Weights of a small GPT-style language model, trained from scratch on English Wikipedia.
Size: width 256, vocabulary 8192.
Architecture: RMSNorm before each block, no biases in attention or MLP, untied embeddings, normalized queries and keys, capped logits.
Training: 195M tokens, 5942 steps.
MLP neurons of a small language model. Each row is named by its layer, matrix (up: input weights) and neuron, and shows model dimensions 112-239. Each number is 128 + 32 x the weight over its row's rms, rounded and kept within 0 to 255. Numbers have three digits each.
Before each neuron's rows, "fires in" lists the words (lower case) most often at its 100 highest values on Wikipedia text that the model never trained on.

fires in: "2020", "2021", "2022", "2025", "2023", "2024"
L12.up229:129140129128150180107161190119110172128191046113119138089149180135107126127117129200158112132114149120136145203111169082194137112151126074128133093117133114144099131107116142084086168112188121141168132143162194153195141121149071163142128111130082132103129135169107138140110108140129088167133124151095139150169168076103183098185114115107096104135134116080128154147148098128115143061103

fires in: "was", "as", "became"
L9.up505:067118156124118119202153129114107182112105113143120131046166131128111073122088199143123088129099126140185190110103063181164130170118156130140140112151139120195115076190184146131109147160116146096131191090166147121084083167198130144106070127112116105110112069089079176110134147132157105088139135095130140127121134118104138127100129176096115110165091126129104102121128171120146095145137

fires in: "that", "he", "of", "has", "who"
L4.up257:139099177109117142102107145104101087098113126107134104101052103162110096117080156125151148114174140118096122134083156216108185129148095098159080161123143090147140108109118074145180147160111120135138156080128156111115101171085102124059118101092101139086158144100096137105182153120145148145150104183159065085132081155130111092196131167147111153098095147053082145198118119142132200141102

fires in: "has", "have", "had", "who", "that"
L4.up340:120119101144099156169150114155127055110138154096107144154133043150111125114082086116084147165144130108048125163114139145116141120111118148113145161164094097124111103107153074158198114171129100155152134134118135131118096139140108124130145104124155087142113116146129226116120125112142096128168093122117143119092095149136142094143129081150121149072088161107235142148142187149131129102103

fires in: "on", "time", "in"
L10.up551:092147098107132133223089166122127066139085144155161080070108191150116089112069108096116132103121091111155175106157097126126107132151140153156118098120136133134127171106147123139140133090074192075150132199199106080154168151159180144148148172116106125105163147176036109153138056108119128139112162158091076128113161118067177127124101124153151124113111127119114150161166209103127130169149

fires in: "to", "on", "of", "by", "about", "between"
L9.up539:100175119090140141123101174129081172169112123199108120073159134128112088108131079120148172105156115120106091185147099175111156168154101132141154157124138108127154129075108143038135117127102092134089109174094091122115171119105053104162122131139147106129159158157157202142115145120112111141146071109110159129188112138150132109163158150139105162118101085181104112129115112088104174157099

fires in: "as", "part", "number", "name", "position"
L10.up117:107154145114183113161233097108049148119121124106129111182137112131137119120100099098185101144084141124126109058031099094166066128104145125100102165162113106135112162115138142169145109136135113061106144113123063121120153137139095109148171158134159156096145055101156105133118161108128134104082128137119117126077119210102135116085165063156161159138143101101131124095104147106108155155139

fires in: "also", "not", "preceded", "see", "often", "still"
L2.up391:094097125096129062154114083170118131182142117115156171101099107117139084153147115082130120074137121111178137128161176146095109102074089087124158116105108118127152085112128087140146127093133112156123147108129145109101199086113126156119150137173099059114152093184055173105088118089131100128168127099094173102094115167142145171120133169144084156113158106065105138149139137134151085129141

fires in: "is", "also", "be", "often"
L2.up357:082073048096100123120133104130110141120105113124175164096106131117148116146117142132116152110152133130079158108133130124086144164136082201119177109043110130128114080120153121126063129085107133114082162130127181102068081088156072136152153161173121120112083106128129136114149185142168096156135117098125147101104132090100114116135124174191119096209087123073131103128122191187124118190115

fires in: "is", "geography", "producers", "chronology"
L5.up90:082153113141118115189131094131140096078112104162109108122174188178099130071167090133165118082141112157161123078122076103108086061133117151117178081113079134106211135149139157092172133173114084117126129117157128122098108105166112070151099121127123186140096076141098117134139127140160167117102145149033091134123089139110107149100131098103094107130154156105146172118174110145122140110107

fires in: "as", "consent", "bomberman"
L2.up956:127116120140199111185160172084082129157111116113049107140103149088143110166116156111198129115113133136165167069081108151147125134141182086152121123140126076090180123147128169159148165156099109123113176170141120127112120112097136135101132160079158124091196131088094105104089106142112077067193166132100124125136136128077114111147103179099139142118139091109168139111186165134148124100135

fires in: "was", "is", "a", "an"
L8.up777:040131112107097088175151058178180137194145122168204125076152155127125096144104136133101120095131146100147132148151164172147143160117119168187113114128160121208142101135124135088143108130081161153142141103110184108100141156117126114137122160147106076193149064146096123087126163166159105085164168141074108088058093138142101107094090184116093171124186101089098137036144127127128090136150

fires in: "and"
L4.up602:136129077158098139111089133150137078204112121158120127062083150080082170172163104096130159179096146106076149090157083158109118122182071129148105121183119130131090181110130088177074072068079114112137126126109142086122091171133165140092104088145139114131105128115119154168156086145150171183175141112138081096119146184168105127143110146179110181121142191098129128113138191105101112062130

fires in: "is", "as"
L10.up464:079149156170145093188140119097149189090150137074113139127121147114058143104120161121140090108097091145134166101155114118126126145165095162142135118168119145086120077105077154151238105150123118093117157093165116135084099096132125133140152146171139104154080147171101092157107141132111123161143143133151154190105115135144134136126185101135142120197129129083177177096147110109105110065176

fires in: "3", "30", "31"
L4.up277:129098137154162053091162140140144076105141081076169147153110164065170122073122099139178169143171143137128157161124130178134131079106099082162139154172100172132140163091133119075177130126141083082097122124150133162080201148063129144111143054090133181160125174152127134189135110149185142164107112181130165162064158088159142073141131132160139167123152100125129089138172126228164099134147

fires in: "was", "is", "were", "being", "votes"
L10.up911:143077094169170122151206105120069165142146122100110158142099149149088129162131137115075143106129128083221117136135144121161086093125142107125153118134079114136130080145147152102110141095108069113105149164114131150136119082152151134147094130072149156138112108152224164136090118116120179094135148129128130126091113140094119100111152182180130133180139135147120082110106095147104134153141

fires in: "history", "town", "city", "village", "kingdom", "geography"
L2.up93:109099166190121120133103120099105082184137144114201138149104112135077143096185085108122156153144139104045109139070075141189148118122130099136165126126123122141167133093123124086099134134089091134130135099120098139144120095123128086094184141105132123132112095230182064106141143092137100066128148132159171120125129127168137106104115102075058135163155088139192117165076036144140112201158

fires in: "his", "the", "whose", "s", "there", "other"
L12.up445:081145120122203146160090148189122112114086144139121041144149135115111090069149141132181121122136167100108155142125066132125157128099126159172119132083114090094129127049135164104096125196138137113148174141124095146117163135128124120148115157149167148165170118153136076114159163061135138159137150103169146100120123117154208163179137131087160118070087150094173126100183127153171109154169

fires in: "was", "some", "is", "also", "everybody", "to"
L9.up718:127078083147190077135137136129128089150103134185110138094103105070108047133139107147156176155122156143121180086080102097107099111094108134117122137201199067110122172097105151164096106111139103169056163092145074141127190098114108141178127095145158121139123137187113104159128114144163127104115145184122133135069160123130167169182105110128094102125108109126123119085103162178123154129150

fires in: "to", "t", "or"
L2.up1020:160121099122122162124163115123111109121074095159152137078113070158142154141135130142140063110099141102133134131134173121174137130136097085155203155147129162074111133134113148091097101147149088150161142116117105114089186102145093109088170056168110125142139171159134126129103119091106126123099076168113137103120127120124126156117102138148121114108083120116163128145155083146157158164133

fires in: "a", "he", "the", "i"
L6.up692:086175096150103107164110118103185127094124110144110127114107116151108080079128151085104118114242086201166140083139173178126096151106137136115097096182174127128122115177166123084131091182133190171124155096177110111170159130131071136162110179177206096164141140152075138052123135145093092103184165130137113149127192102163132162150052104182129134085140102165137084116118120135140130190131

fires in: "which", "of", "that", "chrysopsyche"
L5.up452:130098156148045106127094148170085121087111153072158093157141145139117116126150169136169149137109074109106137143137197139120147122083049154208086109122123096095100124069059102163079129114108122175106117085097084104138143165055115120133113120111053142098148132211159079139153127162129127099179103119113097141146197153069115169141146090118118137076071114111100123130146102139142095092142

fires in: "3", "30", "31", "2022"
L2.up173:160120152182150125115128153097107129119181177140081133128154145091125135106130121143137185124214096096102182122172158148154135103087220139159130155156142189116101183127156099128130137128197108100123152123128128134179147122094161089032149073118135107163074135164195128150193124151125145079067152120112115139166129134162170094121098145097060166080162108072164153159128094129127141130090

fires in: "his", "of", "their", "the", "its"
L10.up204:095117118174106132168137144151123134133122147162090100126175101133053148141167081152148170105126133114160178153160101090181075147128126096136134107151134070121107110062185104082081144166167138157107165160178134080067117175161147141132145124139093105110163135134167051131184151123074108165123100145153102139160112156146143135164092140086178124142061112089116079199218145127174161170150

fires in: "a"
L8.up229:113122110120119119208182118112195100150173132131111151114112170121116159157087059123117122139178126099180118137138079113078137174108077175116120141131062089131155156103176132125153119173125104173116109102159106174143100130080146093163068130104055082109087200204095162090156163121155139093142089175145086091094097206136090101123177138118155142160139138092125138103138170059080157165062

fires in: "to", "in"
L2.up669:110158168128136191142097231125145074091106113196156112173126146109143150184153134074138132124042137128188122096175182128141060132117174157190103137156151118098110162099077108192080115090115167088085122119092064105131091113149194151132095098163102123125119116149122133140181119085088112167084139149176104116114074118164103124145129086161069139110091123179100173103121126165108129157087

fires in: "and", "of", "is", "are", "were", "s"
L8.up390:127104169102124079159163130191150150115165121077121111097084101151139108150151165145125110096095093107128144128089115093079129112156088160087123082145095072134136109114152135136094113174081118132114147063132094090095081106147133089125092111099102079152055116129111161112136054133166158128124053175137103103099160103125165141170147195185123166122089084117177093151069107112088133129093

fires in: "the", "in", "a"
L6.up751:110171151160071148082148205121116088097075117125102120092117114119102122142129071100164118120078154145118156180090139153152133183118188107145134109140188037117120081123148104124144115166160143082153122142139068146113108120159117139106180154163104111154121079174035159126134120132131119151141129137137127167159181132150144175073144123098079114028080108139157101116147125094126087087129

fires in: "and", "more", "most", "an", "very", "a"
L8.up968:131095159152129198185104083145171121098148082107078142116152153119124088149109158139127177131091100142125132169182145170131117145103093140099126054164125173138115133126143103116119113118106136117085149126128142099119129079089105141151117154146150117198106116191138158094106153121089160139199076138163157100162128129185123141173075185169116110138055162147117126064146173127121141115149

fires in: "of", "and", "new", "randle"
L6.up317:141092114174090108180161144122148105140117069123171057141101074113194131128137149154191097107145137105118146076130168116091082070094135124137148084138160075124049106144078069080116141161127139145152108150131101072097180199119146134143110142137127142070085074144131086143195040137082152089093088090121133095147139117115146135147202098103096136138099112043153102161156178111151118117080

fires in: "that", "stevens"
L4.up433:086141081157114126087068131084160113092105140095107197080103132143167067105174123076084117179184093135138120155105161186088142135155111114146074098188143161086145161210148143101165155124130111147160175124129094094153147157083173159146131115139080188139046066088113138128089114170087170149141125147071139066148100138211137102193150098181138090146170115137093102133149132092086120133116

fires in: "at", "and", "of", "above", "crosspool", "matches"
L2.up213:175093106125092153150165120114134109160127117116093137138140147127076150148169156164119105204088090107109144136138107096094112126133145128131187133191117143140138098133069158129119112104031136138113175123089113144161158151118122123120187084100129145086142165117118139157172140178138077155107091186090112107155174135178104049133127133109117129160141151089137131085058153154136098158100

fires in: "by", "with", "a", "included", "was"
L8.up795:117130121111090068140159115153187134102082107145096103098177115128094102090141132159155092155200119169208134089117135120123065104141124100086120086177192066106222146104099171180114099071100141120086150112113125107120156112114133156111075128104108106081123111149111148107119108146150103111210115124095112132150157172101052128105079133156119174146137055149114131103171161162079152126112

fires in: "the", "a"
L9.up508:162126082163147131102128115172189144130073128123092101108120166140119131071138092156112125145157111203193187154134140126146120092084185134153093098147152133190074116093091066118136156076098184143150054117165083131113175132163178144065124126176122168130080136118112100171101120093149115143142159121209119150075156127161132131104090185093121142146132133155086114145148188112146116160134

fires in: "to", "chen", "heidelberg"
L2.up899:124144081145090096141144085111200054150097128146130092091143123117131123148127102071136098116016119138100105171140130153129096144142165144147140158163155143046112109178128181056144123081067179166156122087153093201158127091144150176148169107092044146065126168102172101186161156117151094134144159152151127069097073128129151040146116125210110153105135178115172182097159129137136103164112

fires in: "as", "1"
L2.up575:097111126142133123091144087114119194163130070092121119152110113122160115120119135100143118120122186092086127082074108176081128127148129125113134147145108113141136122061117110121191145139126143098084109101155115095084119159129163142137136195143118098155132121132118130145197141151131154158206148111152107188135127116071150121149057131082200128124154128097200188111175068093132197139096

fires in: "the", "in", "and", "a", "s", "on"
L9.up16:119113188186080136109133147106094161116170152187107132158176109168162108068132173157167136121117115129094156135106118123148142172153109125168136149125124069142112178128120144118130096130137103101122167078133077133118113134085149127148180148097121084180113110148115117134091050112062116143149099071182082102116135164140135166124151101109105186117121123078119154107139127078084137105138

fires in: "to", "commonwealth", "must"
L6.up946:144146129133120195142138104129134097153132186132138212088099130213135151087138157105181090139101116146124068116121117124130123112165106116142109140187081106101134134186152160121130118128094152131106060084057161153101179144128084139085173050129128125069098110168116183178054156085120142088107139157127167144120092129153155108130128180198121114189108110141161104095175096172112143108140

fires in: "since", "after", "before", "where", "sq"
L6.up720:138095220161113142152160165149118139141108098099158124139128075087108155116147106151117118086176195133104186188104113122138125130100111113102100113123112119110119166100096182128134124154121073116132146140102126149194079143067107139109129109125084069173176124146084095171104077179163132162122087110059162172143178121157181081187100156164112161119060095093124097119092114177142092099121

fires in: "life", "history", "early", "geography", "career"
L6.up453:132067132177115106135126151110097128118108123121142161068108153100102174108134112047113108137160132122091153137050108096078072123076092136158102115172133161127136135178098099126131141117118086120209125146118116124065164177119150130122183113132065120193142125184123169153132106164103062135151140147147159116153088153147119140119124131102094151169192179119099131206157110159126070107142

fires in: "to", "of", "for", "on"
L4.up517:100172173107061139093132134145087109124120123173104193148139172170072126106149147111121162179108136104135099153069099165117170146135135174127136114131167135103080086153203151097126129101098099078105112144162156199132167161159197113148151129103136159128162129094127141093090106142155117154140143165129119112117117148146123175176168122152219167112094093122126141103111145135142136118103

fires in: "to", "on", "about"
L10.up587:158121111133103072124151144094068131144158173160097115068134130171117100149162095136088070139124107141121113113087082150137161158077070142151145160091139154104114105133142126055086048167176143067113131123121118140156155162127105148144150151154125136198156133135077186066154105141117102161135139137100129139085122144137092135214172114112181077152143146123103130125082126089124121113086

fires in: "of", "about", "where", "after", "between"
L8.up127:221101157146141137139146170078115112069120172133103176145120144072115120107085097134131139157110133102136151144058078061165146111148148115086093101175139117098085106083105141077140098134139097145105093134159119111093206145105136134148120134164115108125145121151121154197180107137179160163154105099132110143130146051183154098155184118143095110093169103063096124160176110177144178090130

fires in: "a", "an"
L5.up690:189111147157126129145121103133114087065129070215100094115141146128145168144113101088134128166181068099143089140131185113119148155170141107135129120133131084140142139099136133153141165128142167167072140117201104090135114097080114169138147132106109107129157188165012152143160155129110086158143082156085145130092140129144144131090127133115118130150120127108161119114120179102055179189131

fires in: "it", "he", "she", "is", "they"
L9.up618:131140153101105126124114049119122127131102116099157115121110071151065110084102128096076146122156139114149156130155107154155123134093121184136164159150187110162183091155144119114129114183071044156132163110128136159150079121153136130085139128143085099155136136093044131111126105122135140116160148098159140118107103102095117126113124151137126198140145074160100112089132075153119157124164

fires in: "the", "a", "and"
L8.up706:125123119164079138068127159131109145136103090125118172139163084097159125138162159165085175158151087082146142150121127113153125173106142161109081132156127063179125139129099135107147107152112171151088103069084115110132134110079122151138139168075113081160094131140163114091159107080040122113105134084151061139076143135095116124173168087168114173125146066122182153083147120149077169178076

fires in: "as", "became", "novel", "album"
L2.up68:142139116172128108126176033079166169084084147154168105142113153133061100125141145107163157183191118149132160085101117106094153106178091155113104180128093102134140132112151126150163114092199134134097168086132119188073111164093137090156108144098134124123152145110112103083168102127079097082091176114097093154082136140179120101104159109115153156116078120118157135108163140129092133108139

fires in: "the", "during", "as", "an", "by", "different"
L12.up595:160138143082172091083163157224104178167146096100126060134131128078137119134118170115140114157099111133162167154106078163097117133172107095060100147080090132127148166070122152134139095145151188185121188108134159104099144152141096095108152184152062165098180146099145130136112125087148083103169109126097056148103100095157162063158172121097136115134201124096097131138154165090120104113138

fires in: "is", "was", "of", "and", "were"
L5.up578:090185177118123051081134101136129207109143172098085154072120145140085077112111155112129116132149126140111102104111137138161120098155116141131135153114102119153152117136117164123125134146055081166102152093138106146089129127113171167166092134109062113150121074122138086105105101133137138101149124089132123135102088091103123145106150148108149211134052053108112100072189098168163147180169

fires in: "was", "is", "came", "were", "name"
L8.up835:093134123120161098156184129139094174154110155131150120095159140157136178126094155163173170124178074180129101053083150102118138116187130185107169156179077108118131179124137176058077132099133111179114102103164097095153143071172168110113058119077101110090136111148098136176153105157138181137136158143113143172123124146099163103116078151070148108208119100067108117135136156135171111131143

fires in: "the", "and", "s", "his"
L12.up227:105156098157090117115071102176056130120102097130170135101119133083114122100188071172128127179117159151138187116068104146119077178116123126119107111086088108156183142177112111137057164117130172136144104130147172125104149109091065111115179117093098142136139117132187162159179143115137106158211135163106089154099178070167172139105136120125122165070147106107115066116101115165079092067130

fires in: "with", "and", "of", "into", "use"
L2.up795:080097138147141206099140094117149140118151129111112163128108106149139150082230162087068129144104125083049146083114100138110080103125122114145099094136110085106029112146134107089060095109132129130147173140101148110107112190127136086123026146144108128125108129124147158142131141165139128169150149126161128090129150079186158065105079180123138119123107117076135119059159102146141127103166

fires in: "to", "was", "is", "were", "from"
L9.up642:142058139148134130121154147124060145107143162123126119126161173166133120105147170104117107168176125100154125130110115136113131141148125141113161079110114093112137185118094158104160111153138037125082168203169112170125211127102150092102091120151097076057111120113113179184130148134122176119117115151176144112130139143128058076166129121087153087123140135126111187140130106150111141113135

fires in: "was", "were", "been", "song", "series"
L12.up973:087087119180150125170126091100077183148149129111081114182093161145094073102118144097128134155144156127101104098096174104133117111122124171092119078088101158136118112116137157080110101139075059161101091123120086143077165076152144121168103165070104132153115133130150130134176133118108168049127157135161103096069161139113182106148137091100112070086110108071138096163066046166137108086160

fires in: "on", "in", "for", "at"
L9.up966:144182166063102146125150124185140135169090139135141132122200208110178121159114124118137141135141184094196149104179125153085085099136149103137150105089188144083153159106116148189143096107155121094111102176152108132136128182117128096094102117143113136164116138081058127056153152097150169069188126133146095148128125134131139100156050112177100154166136148127113185094145127141080098162124

fires in: "was", "is"
L10.up446:090120162162152087154157124106144099097114136114097131143143159161061082138101063135199128154124120151101139123129120065159095150128098130100165113128100133114129157137198118117066135118115093138125137069114160132145129113134097133130118113099115125135110141181130093111144139137107138083182159183116126127118148174088101193101153168138062121121133123093175116148158146114087162139133

fires in: "it", "which", "its"
L4.up652:122137136115135117113118096172175131139091153060092141069082107108162132082112067129094108121098179168137115139101148149133198102153133046220179114138178072144084117127147179184132105145103088199141173102140130086137127132112179119111138143145046149165166102075100110131127126125126082093111089168135132110058093149125113152123132114172099155131116074152141128119106101175132154158118

fires in: "to", "would", "could", "not"
L12.up512:129175100107108143121103136131151145135083084172102099075179133105132178134106110139173068165153112157125093120150101096096139133192135154159171152159123148095126114132140168167086104050152106123109128041087123170137134115171178104115130107118127222171148126097115154200060121161143086099132147165061083129102053122109111064143143135142109142141191165150136160100164114183131122141152

fires in: "to", "being", "onto"
L5.up702:113142128107148143157124124111143137064132102145161164159135149156158093130132115157161091070055132089150125150130165106151153166128100143145185135228170146083141145163141166121134077106173101118130099184134200180120168138099188168099116082138091076149136075165049162116111100138164105098110109159099131142090085170082088138143116184178123068146057163149110142136113155222145133178113

fires in: "from", "to", "between", "of"
L12.up292:160139141137157133112148176131133152082098150080139133156098206178143191122139152109183086178120121190198151100110158180145159072148139174147105090100117131101098138133107135081106184117118075119099162092143134139168185182159139143079147120133080121074088161141172173151175061151089104123168165105119112096117114197096070189120156129173142109087143118164101135181100089106119132132078

fires in: "that", "it", "who", "which", "he"
L10.up0:181139167154117090156150095129089123102071145146084137115115129160081093118105109049203109144109103134091198125063139172086166100076102172125077164128141093094117159148151101188133144085134081142188133126128134111131122149137097172160122135155158162129101140139170159137177180118116149168133148140158167125058088148063135114163098210189137150064138096110148148161134132157092170166113

fires in: "is", "was", "are"
L9.up681:136114195169135147151136097136092147100078141143148085086094178131113122138090141111171007174146123108162159114106190108113163141145091137109144081104119110145133156155155132110119173138137151091183154154100171149064160146126142136117110142120076087131168135159084183156108111123109119151123122033092114128124062148170117146101137119162147135129097121092128124136134138167103108121099

fires in: "was", "were", "been", "of", "is"
L8.up780:096101130099181102169120157128142129149133069123168149159179137149107133174095144059128091105068114169140066123221137143119096182201113133145121121127152108141127097047173201163126138143135107105076127140124137138145143135093099086129109114110097113140162091171143150124112186117099114105135148134121168141119161161063106156152084178095034139134122061123184072112149083163140123111132

fires in: "the", "for", "in"
L12.up881:074137061101113139155086067140105107137146124157090127082160120136108062153119078159124178118111150145167134119194123130179085120140118163122124190149126121140133059174138123136121149079092171103133170186158087145141177120150121075138135181151136123150165158128128073108131123133123073130097157113135142142090190155149154116103044145107156136120067113129072148091163138114065106208091

fires in: "to", "help", "not"
L6.up641:145130081157140176189126109038129083141118086163082114145119141118105076114102130099099152161077144129156069116113155113137125173136074160147163199126100130115099135104087094135166106126089100173088119127133089149136121088135158086109133123086075130100081152168163149098077148086120131171152135152068109083169111067119136113104172170138087100110115135133132131098112129133085095130143

fires in: "was", "is", "been"
L8.up841:148112108134122093161133093151098143133203109101083175066118123075150070105128142133106167141199122112094138156152099179082152092161113164116177101100105075142159122106145144148064091140116100131115081099112037166102145107131071112118084131135160085149136099112113145083089123109085167140128152128144129172152157099134168183213133138107082125089080143092089130159120106154098131131099

fires in: "is", "it", "has", "serves", "now"
L6.up274:138104129134126100175194070178173089121102098111154108092155138174103138112087128093111078094165125116133131127124111144179189084159113102141191126114077098187087117119128167168167150099077097166127144093145167133130091154132136141144159162150097115152130068104086159123104115140149123168143097160139135102070107122113100119125098140095084153126209062103122158082106099146156214146054

fires in: "is", "a", "was", "born", "an"
L6.up688:147130130160179125127073138144164156125139104137087151098140141100209086093053180110148096128109081167123119140102136150101110111119115143138226133129077204092158147155165147099107123136117157105139088200125121138106122148165145157140088169118147171131149113160148152100112088079069091135148086118094083118122067063081112184114176157109087171168054084113102114146107129202176133100149

fires in: "to", "who"
L4.up972:125140091113057155131121170136149097147049081128146172106145081096166121167117105144094144126106110178179095117176163082155068160132145191126097124156126097148129085128097105163111150113099172163110084107136100108189131162114094215096169120118139106127087094146078138138125102129117096163073068088139107125165122102099123132180157142148138132140121136172078096127095149147119174151129

fires in: "and", "political", "xxxx"
L9.up779:096162140169094112117116138075091080134119096097103113077085139098099138165101126095134076149075163141181107139119201177141104106188116090062124131130125124139142165130139136092104104173070137139081064043116073153140064184133087161102140118120131143143076148174119165153125158082107132126156088098148121125102151165166110092106095102124115132080131112111142164095087134114060174168194

fires in: "is", "are", "that", "it", "in", "can"
L6.up42:133119118164092125133153066197163129057158181123104129138071092119066120107113124130080109146140144150173147138137205101128134082113157115121146174120096117109117079149100077146123099135115144138147129135106131112138174082195120109133182108148062175119112109146147115152062093133150183127144089098185127142059092133107112078166081141100118187076115097088100171115168099161103137120100

fires in: "was", "began", "been"
L10.up275:070127090196104133139143128146163151153120138183135136141074088083116148132113164137149127095124134105091098125122150179138122126109044108142115065191112173137141120140104166144127154086191146121134123175149161138065121143101129093141146095122126137149119116121159086090114100067142147070166102080075117097143069144131155117105157134123115147142139067054076128107136118106141060169162

fires in: "its", "her", "of", "his", "jamaica"
L2.up458:111061094185164142098125142112151144085138143141093045178085166201152105175110131104096141128121113158145104158170134126136181140148111102119096166168142062084158128135097120141156109138168100119139160162119224150115072140158122086144117129148065174123192141140125076144140113074160148102141090149113066071142140176133092112160115122122128097120174093110134154166153124098153208137070

fires in: "his", "aged"
L4.up928:182127128149170186144074156100068117025177091146202158084111112159129172097131104124098084157113147092176132093072149098168144168138120087097132131209144117116195107103113108160129168123088096114116155173142134166089105121173104064097130153175108108116221169092149070147117100088120107135133126142138118111085063092085102118139126121105125116136136154126166047140202117144081123191149

fires in: "and", "had", "his", "was", "a", "have"
L9.up449:084115118094143170154140062183127111106159105107121161141079100137111155191159134150121155109107059138078118166196162153134201114067089089111089151155110083109085081081112116136050117134138163100105137106095110069130129132112102170123161128122162145185102128146095120091099163142090142108124160133135117140114128121125094161092128115112118167107164094136092159085167189136089122166138

fires in: "is", "are", "were", "was"
L9.up20:164131087116185079131101104169087117094125176160162163133135156118113119132103164136134125158103162128171139130054149105084127131149171080083105178119116137171155095127162114153108136098109157111091123163144165145097113111161106181119123043110130134166089111162168124162117130158156114127131161046138175175099133175157149146097165119207180130223117110151113158128158133161114111137110

fires in: "that", "how"
L2.up629:081104138191153131095104152122136091107094143092097199108149129171123083108149115069134142143101109146098128096105144148141117131148156115139113140125106144082145155172155137137184067156106107107174152147140151165119197140097155126186147179104148095141122048108126102183066098109074130067131194136126181082122139086184139151206094140171107094151127123144093099141121125163089147142186

fires in: "the", "a", "s"
L12.up425:100167165140087141125165150134098145124124127145087077233100086100153129112113121135146170078107131163145184139103107118111158126131162174150139157121083099161068143079143160145147175152121130135146117136197046118166124146132144130091161136132154105198176099156079117111172128107043131129149123126103126099133176208150113104133106160065139183122162127084183139103121149167128108120126

fires in: "to", "that", "would"
L5.up602:127096087151140151146115060154135116128098194111046099088147121146146098155101124062138116124141162159101119098155149139112082124165085152154114144136102154083093094128067133140128139090103154136163173159164092127154127112151105107099189118094108132072152037172138170149150133100118092137143130194091125083074077105084081067131117122143120157139115178139163137150156099171108138191145

fires in: "of", "part"
L4.up149:156056150142110125109111092102121185150103080135149189099113117146150171116085075105186167125142122152107145211152107132156119158167106159096101155078132072142129156095131123085119132161129112168145130170113130133067098095118109127157152179141180095106145131103137156145138161107125137156145156090130126146124176122145084123088131155148084123066077114106179100120145074116161141153118